{
  "norm": "layernorm",
  "qk_norm": false,
  "attn_scale": 0.177,
  "init_std_qkv": 0.0586,
  "learning_rate": 0.00931,
  "lr_mult_down": 2.0,
  "doc_mask": true
}
MLP neurons of a small language model. Each row is named by its layer, matrix (up: input weights; down: output weights) and neuron, and shows model dimensions 0-159. Each number is 128 + 24 x the weight over its row's rms, rounded and kept within 0 to 255. Numbers have three digits each.
Before each neuron's rows, "fires on" lists the tokens most often at its 100 highest values on Wikipedia text that the model never trained on; "fires before" lists the tokens most often just after its 100 highest values on Wikipedia text that the model never trained on.

fires on: "|", " right", " team", " left", " dis", " track"
fires before: " ", " was", " Total", " \""
L8.up333:110133121123098157116117113131119125104178103141093125111136159128067163135139140124109130136135144124134146139141112113114117107137068144127106111157097150173121138136131079115130175147103107153124148146122093111165195116116121116126125104160115160106084120109136107138165103114128132144181083141079142137105124108121113102118103094146143128161139171110110105094145115157130140139112150091124138159160108169130105155135114160131087127110097139114136175123153105126113158167187151
L8.down333:092125148087121136158144121146153136095143113113162146146142120157129124167119079116101127146122100141143128137101132090122104167083150119111170105114142142160130124150123105146155135100106168174149107105056139180142121134131106121148084150098164119117130119113122114130118157162110100154135180153124151157120101154139136085140123157110093196169152106144102129157135145159097109125144134124104115091123143139103128166113096114123171110112153119115136109103098085107134131140111108

fires on: "0"
fires before: "1", "0", "2"
L9.up321:133145097125107130155131096077116128112125152132127116109163149151159111115123129157128122147150077122125115138096149134152115158153125123166131134153190147151134126120136133144131140103141109158132137178122099131148101065120091102103169164134104178136089152125136100103144103106080082150154122175155140135122115145087138101114097116096160134103161091118128137137148142113153139151091136128157107146111128097124191170108122135123123104134103156098123141138137137166084148147093103
L9.down321:143131144119111130125104134108067101057135121156160162161109128121144127114110147121123138149158118107146156071117107091153143117170132118122130144129123098158154092142088098138153139159086105170154187133116130127141121108131107102116185115127117152164071125129165127122138122118101115139113148163176108149152103170120120154155107131089131112106147115108123109145109080126182148134165129140159112133141121135148138111125094097130159156141096120134107135116122126110086165123100126

fires on: "9", "2", "1", "4"
fires before: "2", "6", "5", "7", "4", "1"
L7.up349:118125148140124125088130107116149129114140149116157144131144147120100138150102101160145094138125133123109136119151126144164081119181122119143114106125133165117163164125138137093079140142140139127117094148180145153091095113121138124111154113155109134133168105094135113133136099127113150138162073118103132132115117166110110157109127105167107151192085114153103109124124157128167107066138118131134131155104098103124134100130116126175120077150155091184123137117107112129163129180081141
L7.down349:129163105092148139097151130123158141161151183118123144094101119148118148189100113144131115115085121122131132127157095161112164150130109146112172130149122101144110147133129103102145130127143125098119132126121111104101131126113113137158154126169135101116134105084143153150161133123103141117141093117100181110155085090111129150175125077117143084148091161160137081124121133127069091132127137128115162107124134147117147134164140142107109112197125122141106166114134103177102142123129105

fires on: ".", ":", " of", "==", " |", " =="
fires before: "\n", " the", " ", " The", " It"
L8.up39:121117138097110131111112132147121076154084151124122129155146109126162141140091116117176135139112151156143136135169107098129147068133123095138107138167090155162151173108095080130133134111146126133110092137136116134093106116108120118154126114174180094155150148103108130180100136128128167137134159086175161176117157135119136097091146111135109124126116126127124119080132146133144098124171129144151131100090129107130164145126144100151120107106140112119139180133108131088103167101152125
L8.down39:090109121101159098133117125142142106101133141106188132155138128136127088132086122137165123133099160174147115130128125140162126132168145173138201125126083132116132110118108166132095097160119139122112137126098193119105099138130148144151117133129084122138121099117129103137100154126120143121115145132125095165163115105129109112160111114100125164150155154105153174130145141115136081117103102140126101130140139125089169121136174090170192135116111128100105108147108088094138122116154132

fires on: "2", "4", "0", "th", "3"
fires before: "0", "1", "2"
L10.up576:130095154115135123142161113120156129058120141118117079110113140116135120163077165135106107130158144132134111131145142090108164115102138133145152079120112126119146120177140080137082119111121127127148129152142127149133150121141164089130179113101109153168129166153140160125110122103146125164125176113151151140146081159119106117105089116184105100116163113142128118171118107109157138110108141143106144111115122103110145131196128134120111114116175096125109111127157148090112147098131154
L10.down576:094134093134153137113107128101134135154134156106147102105148111164098153114100087134153100158160101124151140131074126106128133144149158124150137132145122161092147102078124083126108150113143142125111142163175150094149130133129131142119194108140064129115112156072123129144139135110116144121166137132109154132091135104118092184111110153137129140125138144115112111137134122104175119094070180112132152125139125151142143099093121142112138137160108167158150145101169124096151092127133109

fires on: "0", "9", "5", " ", "ed", "1"
fires before: " |", "0", "%", "1", ";"
L7.up406:131136173111151147149108175100144113119122199094135142131114148178142157112105084114116133117119133139127119135133123077108114123153093094129139082109137088157148112127124115151132134120085149126124133115143126151083122093173152127105156158055112112111129105132179136149156112125198144123146131134093114137162132124137144130128134094147113115137137098105135137119079140150126136146165140099138163144091179090111122123161124133132124143104104137120111101158121155110078132105097122
L7.down406:156137097158109195152085130134100124121127132150131121132136166130111128121105162122103143150130151116126113115185086065149156095069169111104153106115109161110110108167124135113125126129113151112160137106110124127125108118150091147115097094137095128097116127106169071116113158116150125127167164145149094121110164134116097158117151124123146180097153088093133132145121110140110141130155140137125159134136099148164104096157088101126160131125128154103117125156151111160154156153128118

fires on: " |", ":", " /", " number", " Mar", "|"
fires before: " "
L12.up44:138107174161127087085120138106113152110110167114138155119139131175088134123148111110104093104126134131160118120167127115137155114093145127145123131146148148116088163184132127173146183113150142144112099162113135141111145118120141138133063106167101113104136104136132174118146144091123185147158100129126135126132095129163117138116093166148105127128147110172143097138131122101175138090099118137160130141103138135104145131121170150141119147100137118130120139115141094155148177075097137
L12.down44:112096123136130133146050104141136144109121163144127161150132115147074137182133122125143135123105100124122136150156150116114175107112149123102136171141126163121125155136137091093123115122146091113141122132114142176130140129086120106138093141124098120153127170127137115153097149059148124132128172147143143147134158105150140149165102144142117143143137132136130124155095146075108120118101149163155114164105139082117139154103139109133128149120153108109128092158096101131100116107041127

fires on: "0", "2", "1", "3", "8", "9"
fires before: ",", ")", "′", " |", ":", "),"
L11.up600:156133154107136131132135104092113111150123117130156141146127128104111111108139132141121132137164142141159102144085097098092129086154143143105152101115136157102160115135177172106141118128090179100133111128145123164091101105173144108166153116139086120122137107155128098127121115122155109154127160156136149117158108135116111077115146134115121138135138102106127098127121067142212148126139115165117095139155102137157129105164145120085132111138107131098100154130147120176072126093130091
L11.down600:146149124121164137128089133154165110120161175104128134168156164123093116099142153134146115126125137121130113099131152114109136142130123076131117147133110131126101108128130118119173111104105113147149132105195154130118104160147086134141114084124132117163152188102145095145144125103116139106149130110080102121127152128143185153144156126117122089153124091080098109111148127133120142142119121054164147115103084128136107104123145154104174127103139101130146178177122106120106135114152122

fires on: " ", "0"
fires before: "1", "2"
L12.up294:138151154082133147146111136151085134086143137090146135151118164143145087147104150138128113149150095116157130139131132127152143114147159108103133151131125153149179098131096124102103156159125150153131124166147126126112130104114112090187136118119150163148080180121126129155153138149116097130162095115166092145129118131102117106158121133124110136118124099101133119106128107077171172127093124127114129175115130091101130139125095107085148115104199147150110167134111084119150111092124142
L12.down294:124125128177112122146114163087150130118115150158170123125119128075136125134140141140130132107110071168130108095151102139161183095175169132115153109171130122169133119125135137112113137130138124110112133158123145137135126093149135109120172134117066109117136092141137139114114136134147115133146102122157101112145106170143150167068139107124115090081136129115130114127114141126123147142090106090157131135157141140122137173112114202141096171135104113083136105098130149080094127131129106

fires on: " ", " in", "3"
fires before: "1", "2", " "
L7.up451:129136111152108202163089103133154105106136143116127134085128148118154149148130126117126147087125165104085092110173084081130138134114091081145117138131147109129138114102135172142123131154089116072186149121125104108106115109123134097102104123135114179114093125126134104159139162136135146117134116086124153103164140127133133147155128166152150114101122114128163097143135114120132108121090133185114177095168125125119156126140125142124115097165152140149170137157150118134135162122116108
L7.down451:128116151135124131117173146124116157145140078105105063159144108100155114145129148098139087168120153124129158140134099089135138093089126130098140092153162122136082118152144123135176090133109173158096152125078152107118119120094123167182115155132118113134126147131135140098143104135127125126145116146170094121136127127108163132120086113100096111129158157166144161141131107137113154103159137129136105158158150107123160138116118130099174125101126134099113061112116152122084134139156127

fires on: "\n", " ", " |"
fires before: "\n", "2", "1"
L8.up70:107152095159133136109168125141102081092150165121150147172166134091138160115107166147136152139146075132124113140152132153176076117101124101160093120176176176120135145144107110098129121123117118137126115165098127113169109168113100168116106163137117136105129124107118133107158115145175120094136096099118136108112124147074094137143104154101152161090106108140125095115141101128157156130131134125165136136108128089107135138130120182116124102151128121122153135116132138087134150153107111
L8.down70:126128144114102103132106142125130141133108097128134132113111137114070113139128094160134064099148117150160110091122131168128089134116174131082120094090161102159138112127134128169141158176136126128137137130141149150092116084168121101151167123108194104167116176169106144160100121135123068100132124148127129152146135154141171139141117181140110134106139143122119133134142138125125098109125141145109137098105120127104156140135121092154081143160107118070124117103121124122101161132127154

fires on: " ", "8", "–", "ing", "9", "1"
fires before: "1", "2", "9", "8", "s"
L7.up441:138131143141146131171118083130150123070130117123111115111128148128116174145140078115133172118168138151098126150127099119081133141154114112121103126118075139103106104124097108153110119121151166140117134119141121138144060092115144119115137128122128107128148137128139112147141144088130094088121135109165108106105109146122139171166163144123115136111174152091123086124106094107160159166112090127072121104103156098100113118083173114132155124151125138143163131140148180128084122127144109
L7.down441:163130127120118105106136158104211119136149125169118116110133079090065082103126116118159146186150132143111140105105122089136115111110139100101153176138138152128156105116161138147127191143110126136152130101121140126092155118136117153123147093140166128103152139096157110158121127129105088105117079148103134108119139159118091142131121142137140149157129134144102129143091139124105131161153150149090098126177106106083120126142130142128100118125165141119086119117100118147147126157105148

fires on: "0", "1", "9", " |", "5"
fires before: " |", "9", "0", "%", "3", ")"
L4.up288:151168120122117146121120143110153141090125152118122086102116169207081150102122111130127101130146149130148143112137119161116111094152108078076144129135111125125122101129121146140148124142162117118125094129078140149096109115127114110117114162133132104073153144161133138149124144133165142122175133209150126103126145118137124101107137186135119091103144104147116145111131123140132094159111159117124146124120147135137168152112122129112120138146131137085127088151163126101077074095109156
L4.down288:081129079157171157088081160144119141162105150162161154131135136142155101111096119109124130151126130113156128117150118080187144152120113119129120124097139152131116136115132091147147136123150104133150123138123114134105161087115149116143094105160140139145125161065114155175076120133112107130136126186119145119103082138135123137150125075152102141097134085105132111107121109135094134136122127124176129148099093142161138107144185133118159114102098113129125151152120152171149128139108112

fires on: "1", "0", "5", "8", "3"
fires before: "1", "0", "2", "5", "3"
L7.up641:093139099161147113102178127140132131087109144138131135150131103130124087135110114165109193138131126147072151160101150098118110100104117149125136086152111122132155126129144123120122143138103150131104068143120118117171090089110142150099123168113115099175149117137140149110146134110113099154135142129102112143138079138133091142120131153140150164135125157150161149114101159103174136151129105140177110149141101088102164075150121153134129121157143129177113116090143150128099134092095139
L7.down641:159082149102117121157053166119151132138120133156106109142124122163120145091120135105154146125132114112102164112133129181119145124157127086136182188153150139096122137152140108128133116139110120138110128123153135139100129098106130100094092117147152118113116142124102115144134089125130063113154097131135163096155159161123124155199131132126109156136125116127113066141142118115077118126151145148139109112087137141138129153100155171130123109113104107139160145090166115102117131146166122

fires on: "==", "---|---|---|---|", " |", " ="
fires before: "\n"
L10.up460:126165118135144147160168138174110129075105155118131142138119087133131135114143129154140147153072123117117139152147119104114101127109143122126177148127112148122152098135073124138110107151138162112106124166085113153116129140121120157120123139107153108109122150112154158123140131150139085103152121140148117140119164093091080120093098114140190114163156115163157136097154109118124137174149119131123097151116126091123144085130146096164114146106159163113079139075137165094128148123129081
L10.down460:141127116131087118133107098120117139132137169081165127171098141111127121149104096139123057136172108134145115111118147151114101102160156109125084091124102164086120137105136151144177153121107116116133143136126139142099101129121130104129133143169129130147113119145154118136109108130132142131066145108055119118152123140149156145165110123182172101150148154124156145160126134118130099095146132102169121089116123135156130124121122111133152107133110100069155139162136148132155196129133118

fires on: "\n", " =", "y"
fires before: "\n", "-", " the"
L8.up641:129158114161182139113169133174107138099112145163075182149146112093128143125139114140185106141137115156073135118123105140127109152112129117128156117124130158121134106136094148113124096112152099105115122121107154130080112128124144140142151139189146134142131149125167113106121117127125128120118133140136134073117142171099109126141111120107116104130126108139162111124163132143128115200142140111114126103139123081124149074119100119111162114146147078167101099081132169108133137127078096
L8.down641:114158082140107105130095140171108118135136104085164075137097176164124128165141112147150094091106146112131124134115120126089120141106137144114089090127140168130138132120185107106144134140129136148087146116152113110125112139136147144101100123113123136135113105130133096143153129123204145124096105128110154149099111175175157160106142115142144106156100169148139145101130183158149121079112110091136134145125147145137127160127126127132077091139120139079157149106123097127151106146117121

fires on: " known", "ed", " named", "d", " significant", "e"
fires before: " as", " for", " by", " to", ".", " in"
L11.up631:148118110151131159158123127112144150156143162122113152176127113129146091156151139109086181092092133145144064131137104117130144127139092123099116124131131188133147092099179139104121083136089132116134113078127167126144100130142123142157103089103129147120122123087155113144101146136103114161130121092105144126175136115142127116123090109137130127169156114116110127131124151104174125115145108166105114179095073138115132078150106138147149122104123154112112114151119129154178141153114125
L11.down631:102159108093105139148153136129123113095140105152127160112166150132122147103140104160109094159108121121097170102137119116114102135119136115132163146129114099166119126139140149197145135087141119107124134082161108144171116116161134139098116163167170137136121174142109118139134116126105101142138135136102123135148151133134121101124138115083135126107088120169114156135154149127105115128103114158119137109096048104124157131100169152117129110102150157130152160115102147166165071070140122

fires on: " |", "|", "-", ".", ":"
fires before: " \"", " "
L12.up627:147174131105159159120107137137076137138145170132114132112134128160115163136139131125107123143124128114116125116147168133105122115085131157150140115165129152135072165155126120154141118144124116116180126099104137132137159111109142080179172133154137147120159087129140131078121143114154153162155080124135123165150134124144114114129098116129130161097075125133104134111100114162115101089162102136150152118130117092073100096115114106107118099117123133170203138157121150137142127128141170
L12.down627:100142172138119103086116128169120101085129129133130147146121084128122177116108167126139112112155109149111110198100076120117144119098105116154118134123129134109159170134110121138129142124141123149156153132099124129164172142152130125100142122104129167118107103127093103098121142103134056094160158143130136153158159176168119127121123126119137139088116135162123121156132148145120106157155098126137089139114145096156168103138150142141142082124144119123075148134119085159107108085141111

fires on: "6", "0", "2", "1", "3", "4"
fires before: " |", "′", "″", " (", "0"
L8.up647:162153117150127100136124117133117162170130119099109112107118155134120151132134176109133094105128137145101116124122096074158123104116135109220124149147157107129152113133105108109148112114129123112142149102140132125101178104135145139134146118126123147094116104112160099164119086075093144133149160074116165099126148118164162144098122148155114108133157115101122115086117094113113146165136110140128138118149131127087140135196064118090137144129154144086118142128159123141141129132098122
L8.down647:124133113123124096116083128113071142149116155119150122116136153111117058140121176123154145122156151117113130192118097151142165122104147094124156124120132102116127134167141159115135130096131141136131138127119130096139107166169123104112156115160082121157098084137155138104111141113118067117096147121175138147148146144130122127126149138113118158128134142165122120148122149169132101102133124142148191129114097132127110067107172151152116120150083117099106079115181130146119118109112128

fires on: "0", " ", "7"
fires before: "2", "1", "0"
L4.up496:134175172169148138148103111138128116119167120129116164145125186103140122133073103130155111108176124070087095105128156151112114114133121131163161154124122113133115108086067124108098155134106126098119147154115154136133116125111165121103140119104127140114134118130125075134148100101123133140154146088129112154129112127128113117128100153178148111126108120120114124117126157128164142101177134120092115115162123105163167151118111182101123100136144166108124131168131129111070129134101178
L4.down496:126121126168173132096134107105133135170130116100129090135163134113142121123094163089168137108130143101132125107104090185147155159097104136104126162143114145162118158131118121104130121159130150121180095131131114139153090150151115117123125152112101135124099100104114126160113119123144139078106149120179103100110074133117114168102133112157093129114139159179127106157108111083123142146080159120117113180137146149145117160147168125135133146160146124126112089145122103160142122112155081

fires on: "2", "te", "\n", "ter", "0"
fires before: "0", "le", "|", "mp", "r", "\n"
L11.up512:135115088124130161159142122159152084154122168124134078130142108115111171126101151103123142115137126133092132111074147122175152135183142111134145144172126140134122167146137127098143144105130111132114122148128104147151136130137096070126138086130130131145123153106147127152164120066152094115089091178116105181159093139172142116145132125106152135076142159142150139141122154130154133111087122091126145113103096102108122118165135130149088150109134155174136130146137133125136159099146105
L11.down512:109093147175124115109168135130128139134157130110138156140138153122119090097145099110159167170089084099202131097141123112087095134158137109147184166145114137153117109123114130154157137133099131112165145121143086101145120150133095129099143149113108128132111137105104171178121098114116143137162114115098091121138170133141167099129124137138101130136104162105147132149147144136136110132138121102100082124144159107158141146111089139147132122091135098137129132106057085121132155131112128

fires on: "0", ",", "2", " ", "9"
fires before: "2", "1", "0", " "
L9.up564:136153159078137102129161177131113094135143198147106155121139156129145119128091118151115108112193096093130114096125087127120151182167121131104081150130097132141164165115129151122106165142118126156104135106100130122143090128107143100122145141144166107074119115134137120118117097123116111146159144087146112124161120153135118117160096171102117120070115121137146151127118171115170132108097132117148147124134130118154092099144092145161099106138125113123121143154149131093103121153107145
L9.down564:148092150117112130122162118150125155080075117130096145141133091173079202150159172131128152098121124119133125130123127101107115106107122117153126081161157133123120127159118081128159138155156097106114152166147116093121164107164147151124139143105144152101094133142080124176126130120133127121107110159108140127092099146137164172133126148116083104124123146142119141141118101176164099139137099150101112145131133146132140178158119114133086108099136114106155081132125123139154123101136126

fires on: "2", "3", "s"
fires before: "0"
L11.up571:103111093142120105145174128141098147104051133178105144151148135123185151115127112126109162093178155075101134142167118115117177139127147164094156119135170134115104130121124120088064140143131119168109107117121159116155120083138157079093125122137156127134125148143138121109099112093145105115158124085134164170100138126122140128123127121160120109087129161113126170132146117135144114133122116110138120130118135098123142100157087112132104136135155128142114139086149120145137138141173152
L11.down571:145129149069162118183141100165146149124151140090114131119138150079094140111148133123102108137125133127106090101092137175114114135089092127110147119125109131155134114072161174131131132124147119154090169121096164128131127106107136136101105119158061120141124140183142140156175111165142150132160150172100161145143135135110158136107082098111102111113124147152121129105126139114106116115115094124107138137095123143139134129099123130131149114127160149166125119101175110157125139116180101

fires on: "0", "9", "4", " November"
fires before: "1", "2", "9", " ", "7", "3"
L8.up767:111108118149121140144143169104150122177109147132103113138097137116100142140125132101120172097140124115137126146094128135098097137162101144161154123155106132117117175097113132126136158118112099143131105136121104106148088098169126175070133116104087179094120169101073096114143151152094140130096142097102117108122167116093153130115163131130157145125119146180115095089140128128124145140107144103150140107134135141104133141115117168123084119190120133112152081098127156127124150108124086
L8.down767:139140147090159130154075120121100122142143135103149099161138116108102113122141153129144110090081109128153129102139156142169128105133131152089127139135133109119119102125128104120114144138150100099131130113085143120138132146128157159159085125102140126125141107138156125099095196134160147153135121072161111144165181135116090129112099147115117094118081122115172141141134133086112098170112107137173120154124141144107124193148106143113108118158142099171166128162147116083155097128117120

fires on: " ", "ing", " order", "ept"
fires before: "1", "2", "3", " to", "ed"
L11.up190:109136128157119130125114127082090129147175164097132111142116143107180139186114119111141143105137119135090102136135121145120120105107133072142110105134109152132137163120164096141159149129152149127123130101123155155126115142122114128150100157105147130092162122150121106133124148103186065188152116088140132139178103140083113134169093097128170118125169136110121112119118123130110123132148099137114142178123149100118067089126138134105123133132129125108106144117144102084130142140067132
L11.down190:156117085139107156122124153154104131086092174126133094123143151090130130114121140126142107163144119123094157145122123127171092107065139118106113128133141127133102124137144138137118120182144149140128134133145123101142070144137171113109107121106156107048142123150105136087142121130089123151096154149148112149125153089113147125141132091129166129127144177091126154149133162131119162139113122137107138149079150138172162136122142055158114115139147129154182115117136115127105112118104118

fires on: "2", "1", " and", "ing"
fires before: "0", "9", " "
L8.up8:087122143135130114085140116144125122095118113115113117137110115202151131107131130146153180073143094139101108135127123110143125150165168108107108146151181163148129131135165110146111158088118132094130130130129107121191121103123125115111117089110151113157166144108124123179139127128128111143166133141137114149152116121118172134102156131145155106121135140094107106149128105087108152083119163128078123174068129101129134109121139156088110122150163144179139124115141114138091110109152111
L8.down8:141141109104139130096163099139133099096139119177108113159142154100114106155149151085118153161179112132115150106103129111094113140098097098137112100150130166098167123168156149116114168145118127135069163116112090085110127140117097098138180160158116122140089105106113108140139163133097136136150100114120107139154132178128114183125102135125154142075123112133124122117123169150172112134146107123098106137148131122140116136125133122161145130147160112090086113133135114130182122117103104

fires on: ":", " |", " single", "|", " and", " song"
fires before: " \"", " |", "\n", "),"
L12.up77:149172127116089126180093140190117122116119139180148111135127087071131146147112164111098103133126086155137119122119121101103117115120116094133106122174127164139122154112167085114114146136162127114160099161136117101120160118142132117146123116124170147138129100111140162126146132172121136118154146156137093123146140143141104110123069114162141149124143138125090097122105079134175170064127101117140122098160134131109121137126106117107123090104133171136145120114127124118092175100144118
L12.down77:105150139138098096093095122100125129091149141092117140140168148109149124103164144126189134101140108128127157120135120105141117123154104101133149117131135099152175136147078114115172136141149152163154107145147144109151128140106145125126127175130078139124132124135129146140132152098170098126137106122118123118151130085124097090101099212126157138124099120158127144136120139114121152077127167177108104120123128125122135078180132091139109119068115108149133140092119127112157148162107107

fires on: "2", "1", "-", "0", "9", " title"
fires before: "0", "9", "1", " Years", " |"
L9.up756:131141110163138165114103097165128158150131119151158122099113128151111126107109151101105157104165099121103129110142089146112142133163106170125134144185128156138095148092099139117115134126104129096116124134154109100147129157106133155079145140129130085079164156155073100163092136112125095151135108124170079134117175132118113111153132141137126133099155121148111127089121177115124153138181178122108121143108095130115134115127105162122133107135164176096164102139113123144124149097124122
L9.down756:116157145099118139101141117180112168144176103125138129137101132115082150085146147141115107133106139117136175156111085109156159070115143120125107120107153176139132136121152132158140133129109123095172146162145119094126143191140132130131084115154158107138152132139146129123104148174158139126084160119139151104153087120120146135105086082080128110167125134136168111136140130137118132108153121114104106093098078101151158115134136107143123162125111127101075155148116118103116100121125138

fires on: " "
fires before: "2", "1"
L8.up510:136185090133159115161158109119176139097148148100104126125128143144176094160126118138148155130126106133097155137143078120132091158127096141107122104151098107141102120095107138102146179161119089118150115121136166129145130144136091149099130098167126149114181120118088153151099142113133133154155126105114134150156122139114099133145086116152151147126109167151129136140144123109123132126101084154122113180130111138110112103109109172112099103132132093160076111146096148125144131087104177
L8.down510:148071130101097155129107121165095129135121134159130140133179150135102145134140088151142121155147145119128139101146168112093167111106161116146133151094118092101131115120120124120100106113120165143104093136133170090142087155105159128141141156095179119147114108179118108129143109109152130123117158151113137089129124112134146117110134143064148088100155096120129096141126164119183124110097151127174185115121135099145146136100112139154150150134146114090138087120140090125145086144137126

fires on: "\n", " |"
fires before: "|", "\n", "2", " V"
L12.up694:142134132155123108123185076119077164134097122118156124149156116129129098131142184145116163112109105150124140131161088154162155115165117102081153163113147141150121148132112125104166160131104131137131085150119136129079103160121078101130154134179136110109150114128112142120108153117124135134123110179122107150163153114115112111141087100117137128098133150142113119114145097140153113140163121094125123098095121109098115142088118131141152124078131093176109122145102098082083160127148133
L12.down694:108086099095154072090134145140111134114118123118121133136170144106127164131085119090142127138139106132144098117103158105096096147099192150102161096160151138140166142153126115176146111135109147089136161099123149108112165144147131129105123128135123111127100176116145108159169126126114132152130128091138125125160110097115080134134146103127152105086127163124141148170104164141156117147175129163120147138116125141169099150105120125069137143122147103153153132094108107108142138112078119

fires on: " ", "1"
fires before: "1", "2", "9", " ", "8"
L6.up297:149149089119116131144127131127120143100111173132107082151143138137116097117133114121133163130135082127079165165127128128096155148145141131114088130106150137167153110133100150146104197151083115114136139139161135134155082108127134095100153149139162118104147127133104082147099133138169144150101115106132096098124072102100155145140082130174157135120116121141120112146151153105152186133081100124142096082104109120125126162152134134157147117123164122140133095121111147115076119122114138
L6.down297:173089124112151109159126125136100113161115170134108134152121161125122130147119142152109173117143141122109098140094140108102165110113146092105118119136127137113174119127110141116060162110092124129162141153143089148148106112092159116132117151108160149122087129141129125114120147111143133111116105162111086145147154172120165115161156151168101144133153115161135077108114091086156179125135096107093135117155109150128123120124161145140153090140142085132084095124158131158100114117085141

fires on: "0", "1", "3", "5", "4", "2"
fires before: "2", "3", "1", " |", "4"
L11.up461:090154115166145142112091121108124104163113173144121078086138110100136147152145156146093124128153155165158090117130113151083092135144108131119186138121118150086131091125096102114125098102175114110084143126117112164146136157145131145115141125097092096139125118100135130158168094147106117189157105104125164147132130117153117148126139138138162117095119129151106135083169135106142133143118152139147130126087101090119145126142095177153155136102111150123176107135116139126133126150093135
L11.down461:165119103142101129150131078135134127151155128096122131105115130123116137126145133096161065132066126130131122157121175148196131142149091120119132118157147117109082141147142114126167148114107124149155138100127132107123140127163095161096103164160148097102171115113090102148110156140114131105117128092177115143128135153114104074125144132153133148129111077080138148180168119131132146154132119131108124149162077159124130161111116174106113136134142116137110129101149120159097110107140128

fires on: " |", ".", "0"
fires before: " |", "\n", " \"", " "
L9.up691:105146106142115134152103136155080142105107135141167113133142164162108107129132147140132166171149135111104129150141115129113117116114096117143131106140119166099111164146082117190103113096140115146125088167148142095173145178119128142135117147170138105133124122126106146130142141133137151153122145155124060113097153138159129141143139131127117128080149120105088136122102143109117175149163104151157100068148096130112172164103160086110129096120145141096146134111176151144156108127135098
L9.down691:104152141122146100111107108116098142128126109162131111129118119112104121105104157126108137127117124136127145162097133113119167162140124157172119177094099107159118124120136103072159092141135160136164102130168118130131155097114122100139153141092106172144096111135105155132147133084155106134103110157125145144145139100188096085106118171129102112121107083120144122161137097140134139128180135130130137146158170119136107085165144127123112105114085127174131175148097117145183105110146098

fires on: ")", " |"
fires before: "\n", " |"
L7.up87:189118143114140161112089088137109126122119103112135118118129132131117089158175136144148131115126144130095146140162158165145163146091117102131149180114129141135156099104172112118140081142147143111159124140110132141142081171104099098099140126119104126120140106093123116163130150113095100137132146148178103134125161112137160084129183114111143125143154131121118115126122115132165119134152173121127084100098130102076119149110152091111120129084141168120079155131140110104117103138160168
L7.down87:123099093106102110163110130113115144131139183129121114134153123113150159140145130110140168143095156120193137128154130112116101108131103171116143111192089150099116139122136104164140124144096123176098116122146108118160157107100122141135121115125091087089145142140098113099170147169121139134120131133161111133140099109128133157125120134125098131179128121131169168173081127106183143103141096117132084132137144119148138179130155126110103135099133148117096069119117139103123133114115088